python train.py --num_hidden_layers=8 --hidden_size=384 --num_attention_heads=2 --num_key_value_heads=2 --head_dim=128 --intermediate_size=1536 --vocab_size=2048 --hidden_act="tanh_gelu" --norm="layernorm" --norm_place="pre" --norm_eps=1e-06 --positions="learned" --qk_norm=false --attn_scale=0.0884 --bias="all" --tie_word_embeddings=true --parallel_block=false --init="normal" --init_std_qkv=0.022 --init_std_o=0.00674 --init_std_up=0.022 --init_std_down=0.00275 --optimizer="muon_variant" --learning_rate=0.00666 --lr_mult_o=3.0 --lr_mult_up=1.07 --lr_mult_down=2.0 --beta1=0.95 --lr_head=0.00888 --max_grad_norm=0.5 --warmup_steps=200 --schedule="wsd" --decay_fraction=0.677 --decay_shape="linear" --final_lr_fraction=0.0 --batch_tokens=131072 --max_seq_len=256 --doc_mask=false --train_tokens=845900000 --max_steps=6454 --dataset="wikipedia_en"
MLP neurons of a small language model. Each row is named by its layer, matrix (down: output weights) and neuron, and shows model dimensions 176-239. Each number is 128 + 32 x the weight over its row's rms, rounded and kept within 0 to 255.
A block is one neuron, or neurons of one layer that tend to fire together. Before each block is what it responds to, as a language model described it from the Wikipedia text at the highest values.

Description: Final word pieces that finish a word split into several tokens, strongest for "ant" in "significant", also import-ant, diffic-ult, Neit-her, dre-am.
L2.down171 [ 86  81  94  74 119 147 110  42  55 120 152 124 132 166 142 155 115 159 111 159 121 173  94 102 153 124 184 142  96  87 167 131 108  42 130  97  96 140 130 141 142 199 177 167  96  88  62 125 109 140 160 172 168  83 135  81 156 146 191 151 131 122  91 145]
L2.down769 [107 145  96 138 119 157 134 139 150 135 107 162 140 111  91 147  74 208 131  87 109 119 170 139  59 161 116 161 166 165 109 165 136  88 125 100  76 115 107 126  86 121 103 166 132 121 165 146 113 186 165 124  67  71  64  84  94 169 159 130 129 191 103 110]
L2.down912 [130  71 135 141 104 126 139  80 133  39 102 145  82 135 119 148 177 122  83 214 172 180 151  71 131 117 133 163 170 128 122 155 171  94  88  87 151 180 132  88 106 122 126 180 108 133 104 132 170 153 164 164 170 157 144  88 118 150 117 142 131 108 124 132]
L2.down938 [123  92 146 149 124 167  88 102  85 141 102 177 110 102 100 119  98 136 155 162 125 138 141  89 116 159  70 147 166 168  46 132 154 136 127 152 103 129 152  38 170 146  73 141 129  86 118  79 144 140 181 120 142  73  64 138 124  85  95  62  20 182 169  97]
L2.down1022 [126 128  68 154 141 151 161  99  68  56 117 123 109 127 126 226 130 172 110 167 123 114 124  93 123 135  71 107 142 100 173 163 122  84 134 100 101 140 113 204 107 131 158 128  71  76 146  54 155 183  81 120  93  98 128 109  93 102 137 149 100 124 127 135]
L2.down1287 [107 153 105 125 115 136 118 127 156 126 117 129 144  97 116  74 108 179 153 156 172 105  89 114  75 162 131  34 177 155 174  89 118 168  75 106 128 143 173 142 188 171  75 145 139 153 158 143 104 105 138 147 175 113  91  98 202 105 137 114 151 102 144 213]
L2.down1289 [ 92 144 118 126  60 133 144 120 105 146 150  57 102 129 172 116 123 144 155 116 147  99 140 129 144 142 133  56 135 134  90  96 185 134 160 127 101 144  99 175 200 153  98 148 129 121 132 197 128 114 161 116 158 131 120 162 163  69  61  91 155 118 155 116]
L2.down1423 [150 171 136 175  95 146  99  98 130  94 163 138 130 118 141  89 168  99  98 122 115 118 112  83 160 109 170  83 173 151 108  96  98  96 101 136 139  82 177 147 159  99 122 141  75  92 116 156 104 136 150 125 132 132 146 144 140 123 145 162 122 146 135 123]

Description: Final word pieces that complete an adjective before a noun, such as differ-ent, consider-able, length-y, var-ious, plus whole prenominal adjectives like new, small, main.
L3.down808 [130 157  91 130 132 102 120 127  87 129  82 153 125 102 145 132 150 125 131 103 122  90 147 163 140 111 146 142 200 150 145 196  90 152 127 179  96 137  94 107 156  91 153 148  93 167 125 109 137 138 106 182  55 134 128 119 129 133 105 101 113 122 118 161]
L3.down1031 [ 94  97 131 104  85  91 123 118 101 164 129 158 159  95 108 120 117 111  84 151 124 152 134 117 100 192 179 153  93 191 142 141  98 135 110 140 117 123 114  98 136  59  67  57 112 147 149 120 124 162  72 220 181 154  67 118 139 158 141 180 142 148 109 131]
L3.down1108 [111 140  56 121  93  98  93  68 114 167 104 177 105 120  58 114 120 133 145 127 159 149 137  89 111 168 151 135 130 156 144 120  65 156 116 194 158  99 152 136 165  87  79 107 128 176 111 135  80 145 152 120 133 160 104 137  59 127 127 130 117 131 151 143]
L3.down1337 [106 118 112 110  99  85  79 129 194 141 103 171 100 108 105 198 137 110 168 131  99 133 110  81 128 151 143 119 203 138 150 190 121 137 121 122  59 100 127 131 172 181 107 128 132 155 107 134 131 173 134 175  87 118  66 114  79 168 119 167 188 101 115 100]

Description: The letter g or G tokenized alone at a word's start, as in g|ood, g|overning, g|iven, g|lass; also some mid-word fragments like ens, ity.
L3.down575 [158 150 157 166  67 129 155 110 117 157 113 126 183 117  63 134 115 129 171 206 216 142 136 172 114 140 125  97  81  98  81 152 134 151 122 106  87 120  90 171 119 107 138 172 140 130 146 147  38 112 115  92 130  77 154 105 125 168 130  86 132  88 126 114]
L3.down601 [125 149 132 185 156 150 135 148  80 111 121 126 134  76 142 103  60 154  91 139 124 107 129 133 118 105 166 106 106 145 173 110  94 128  91 111 100 168  93 142  70 160 115  53 164 155 113 138 178 117 160  74  82 135  88  67 143 122  77  70 173 120 151 195]
L3.down927 [126 128 137 182 112 148 192 115 138 111  79  46  96 130 160 184 105 125  99 105  96 180 133 123 104 162 100 159 101 131 117 167 121 146  87 127 103 129 124  65 185 127 114 112 118 185 119  97 136 109 145  81  94 153  84 111 127 147 150 124 130 147 150 102]
L3.down1355 [147 158 117 131 108 158 128 175 145 131 145 142 131 167 140 197 157 133 138 156 160 147 161 158 115 150 160 153 105 135 153 169 136 111 165 123 163 119 115 141 117 149 150 102 137 188 134 106  58 119 155  85 116 102 149  52 172 117 160 131 102 148 113 102]

Description: A lone word-start letter r or R split off from the rest of the word, as in r|anked, r|ather, R|ailroad, R|adioactive.
L4.down333 [165 110 141 110 129  90 127 132 187  34  94  96 129 151 111 103 155  94 151  99 113 101 112 152 169 121 134 116 142 127 124 123  96 138 112 145  92 163 111 113 215 148  95 160 125  96  78 170 132 162 152 106 149 135 107 110 144 111  46  86 145  70 191 201]
L4.down1057 [ 64 154 120  93 202 130 128 135 134 178 117 164 160 129  50 125  89 161 130 139 146 112 109 171 118 119 110 136 152  87  49 149 126 100 142 130 120 128 122 163 199 138 109 141 120 128 156 142 108  92 110 133 109 160 105 120 124 108 148 138 171 151 164 157]

Description: Word-internal pieces completing a word begun by a short fragment, strongest for ock after St/st (stock, Stockholm, Stockton), also Stef-, Star-, sixte-en, cover-age.
L2.down442 [205 146 161 145 131 102 122 150 169  95 100 135 118 111 142 137 108 202 163  78  82 146  80 156  81  56 163 193 140 126 196 134 142 153 162 135  84  80 139  73 117  90 123  53  76 163 109 107 170  74 145 127 108  81  71 117 127 160 141 154 164 125 116 124]
L2.down721 [152  92  99  90 154 109 119 137 148 134 186 176 155  99  99 135 106 116 140 116 133  68 133 160 110 126 127  98  97 158  72 120 142 127 101 204  84 106   9 132 162 107 113 143 108 175 154 114 128 117 114 128 126 151  81 134 133 128  78 111 179 130 110 105]
L2.down856 [119 185 158  85 143  99 171 101 141  96 160 156 147 142  96 155 114 127 108 170 154 173 133 175 105 163 128 101  82 132  75 124 166 146 109  83 114 103 147 124  79  84  72 214 111 141 120 109 140  85 100 147 104 101 104 139 158 151 139  51 156  90 131 140]
L2.down1105 [106 120 117 120 120 144 199  75 128  94 100 164 181 168 134 139  99  47  94 102  81 217 155 159 129 100 125 141 119 147 132 158 170 152 106 101 149 161 134 116 119 100 109 191 108 133  82 207  67  94 143 146 176  77 108 175 137 135  86 129 192 147 153 106]
L2.down1180 [109 192 154 140 146 111  77 162 123 118 107 105 163 139  97 111 120 149  99 163 115 126 177 226 143 119 151 189 119 120  97 157 163  88 178  85 110  90 140 124 149 131  90 167 115 126  83 163 164  91 148 101 140 179 155 122 145  86  90  95 132 116 150 189]
L2.down1215 [125  85 136 167 129 114  94 149 173 122 131 124 111 118 153 137 128 142 146  94  82 115 130 174 111 163 133 151  45 185 134 119 136 154 124 173 158  69 135 166 121  96 107 114 100 170  75 179 109 119 143 169 131 161 117 142 107 163 228  89 124 152 110 135]
L2.down1379 [129 163 180 135 115 184 131 130 165  75 139  81 149 133 155 143 160  94 145 121 127 194 164 178 140 158 199 176  85 105 162 105  94 147  85 125  63  94  93 132 121 104 120 171 127 242 143 125  40  91 177 126 135 103 110 114 117 147 143 142 118  66  98  91]
L2.down1453 [ 92 203 157 129 173 187  85 118 113 124 129 155 121 106 189 104 119 126 118  79  98 139 137 154 112 168  91 161 124  86  57 107 184 169  86 150 124 151  92 108 106 132 160 112 154 137 129 144 156 168 129 137 171 126 129 169 138 126 107 104 124 160 120 100]

Description: Adjectives of size, age or degree, often the ending piece of a split word: litt-le, l-arge, y-oung, str-ong, plus whole "small", "of" in "years of age".
L4.down1048 [137 147 135  70 111  79 132 100 177 192  92 130 143 148  97 118  93 177 114 105 117 131 159 173 134 138 121 111 130  94 158 109 113 149  91 130  95 172 118 168 110  25 164 155 115 132  91 180 130 106  72  92 110 139 134  97 113 150 105 173 127 146 103 123]
L4.down1312 [106 112 147 137  36 124  64 126 126 119 159 173 157 132 164 158  91 158 124 113 136 141 105 139 152 158 111 147 156 134 128 118 174  89 109 150  85 135 102 175  95  75 127 128 119 106 172 226  56  83 150 116 146 192 121 145 125 121 115 146 158 142  89 170]

Description: Final word-piece completing a noun for a person's role or occupation, such as sing-er, Govern-or, candid-ate, music-ian, often before a name.
L3.down104 [121  82 121  94 142 153 169  97 183  91 178 107 143  95 161 161 128 101  95 101 157 114 167 140  95 109 149  96 156  93  87 111  98 111 187 145 116 118 103 243 169 149  70 195 172 163 158 118 115  39  78 124 164 100 126  86 136 136 123  78  69 137 113 157]
L3.down608 [ 96  98  80 161  88  93 142 100 144 129 125 108 150 138 160 119 185 125 125 184  83 104 178  95 124 120  48  77 149 175 134 148 147 175 102 179 193 141 120 154 135 227 111 100 152 149  93 106 110  96 107 208 121 145  90  83 142 211 101 155  94 132 116 145]
L3.down729 [112 100 102 143 139 196 136 135 102 134  40 124 138 142 171 186 175  87 156 161 104 111 210 164 134 113 162  83 132  98 144 164 105 115 131 170 119 148 158 134 139 174 125 138 124 121  91 127 104  65 158 114 124  97 166  77  98 154 166 102 125 145 132 119]
L3.down1534 [108 136 113 104 184 128 111 143 174 125  90 132  72 184 161 189 183  97 107 182 122  89 183  93 106 131 118 130 164 109 165 180  75 160 100 137  76 100 164 160 176 140  94 109 122 128 155  96 110 140 148 119 112 118 181 121 149 108 144 120 128 150 112 207]

Description: Lone first letters split off the start of a common word, mostly j, y, g, v, often right after "the", as in j|ump, y|oungest, g|host.
L2.down289 [157 139 176 140 153 165 139 138 177  97 139 133 140  89 133  93  59 100 169 140 152 144 166 144 191  97 139 165 116  79 166 127 176 148 151  14  96 125  75 151 112 120 102 116 125 119 105 179  61  91  58 125 137 152 135 123 132 124 104 143  27 157 109 104]
L2.down308 [117  79 140 136 141  79 132  88 146 146  94 141 124 112 101 173 125 146 111 157 104 113 133 150  83 116 109 113 136  97 145 111  54 183 185  70 201 169  96 126 123 147 122 112 140 120 127 152 138  88 102  87  87 201 107  89 184 112 101  74  92 150 145 153]
L2.down941 [104 119 160 126 135  99  87 151 117  94 179 100  67 110 102 112 152 107 112 109  52  76 116  97  90 117 148 127 141 100 156  74 130 120  99 106  40 162 112 128  86 124 164  76 152 132 146 114  82  85 167  81  95 124 149 122 152 138  80 137 128 138 138 124]
L2.down1229 [112  91 119 129 152 171 137 138  86  80 113 100 111 151 123 176 145 121  64  78 113 127 119  76 109 158 132 143 178  97 165 141 104 130 135 173 105  79  95 122 105  94 110 152 136 108 156 147 155 176 204 108 116 107 146  86 157 105 119 112 129 122 144 172]
L2.down1281 [181 107  75  85  81  99 124  53 118 179  87 108 126  68 109 165  97 109 124 112 156 145 145 174  77 111 129 102 120 167 127 111 117  73 103 163 110 118 103 168  83 158  77  80 114 165 148  84 156 127 147  83 114 172 129  98  88 141 137 118 121 133 209 102]
L2.down1297 [112 185  60 174 140 190  95  84 141 155 134 138  69 130  77 166 169 103 123 110 118 164 161 185 103 168 156 119 179  71  62 143 113 201  74 148 106  91 112 161  71 131  60  96 128  53 122 135  75 130 102 202 114 129  63 101 108 176 124 125 119 128  39 171]
L2.down1332 [ 93 152  86  78 187 127  59 127 136 121 100  61 118  79  51 173 131 109 115 151 115  95 102 142  92 146 135 118 122 151 105  72  83 105 110 138  97  91 119 115 116 120 144 107 174  79 153  76 131 128 107  58  77 153 136  98 127 171 121 209 138 145 111 103]
L2.down1514 [ 90 107 146 182 155 106 111 138 126 140  95 177 144 142 142 124 135 252 149 152 184  76 122 187 146 137 147 114 145 112 131  92 120 172 171 155  76 108  90  88  79 139 143 104 130 139  93 161 168 116 183 118 109 144 150  99 153 122 177 156 145  91 113 120]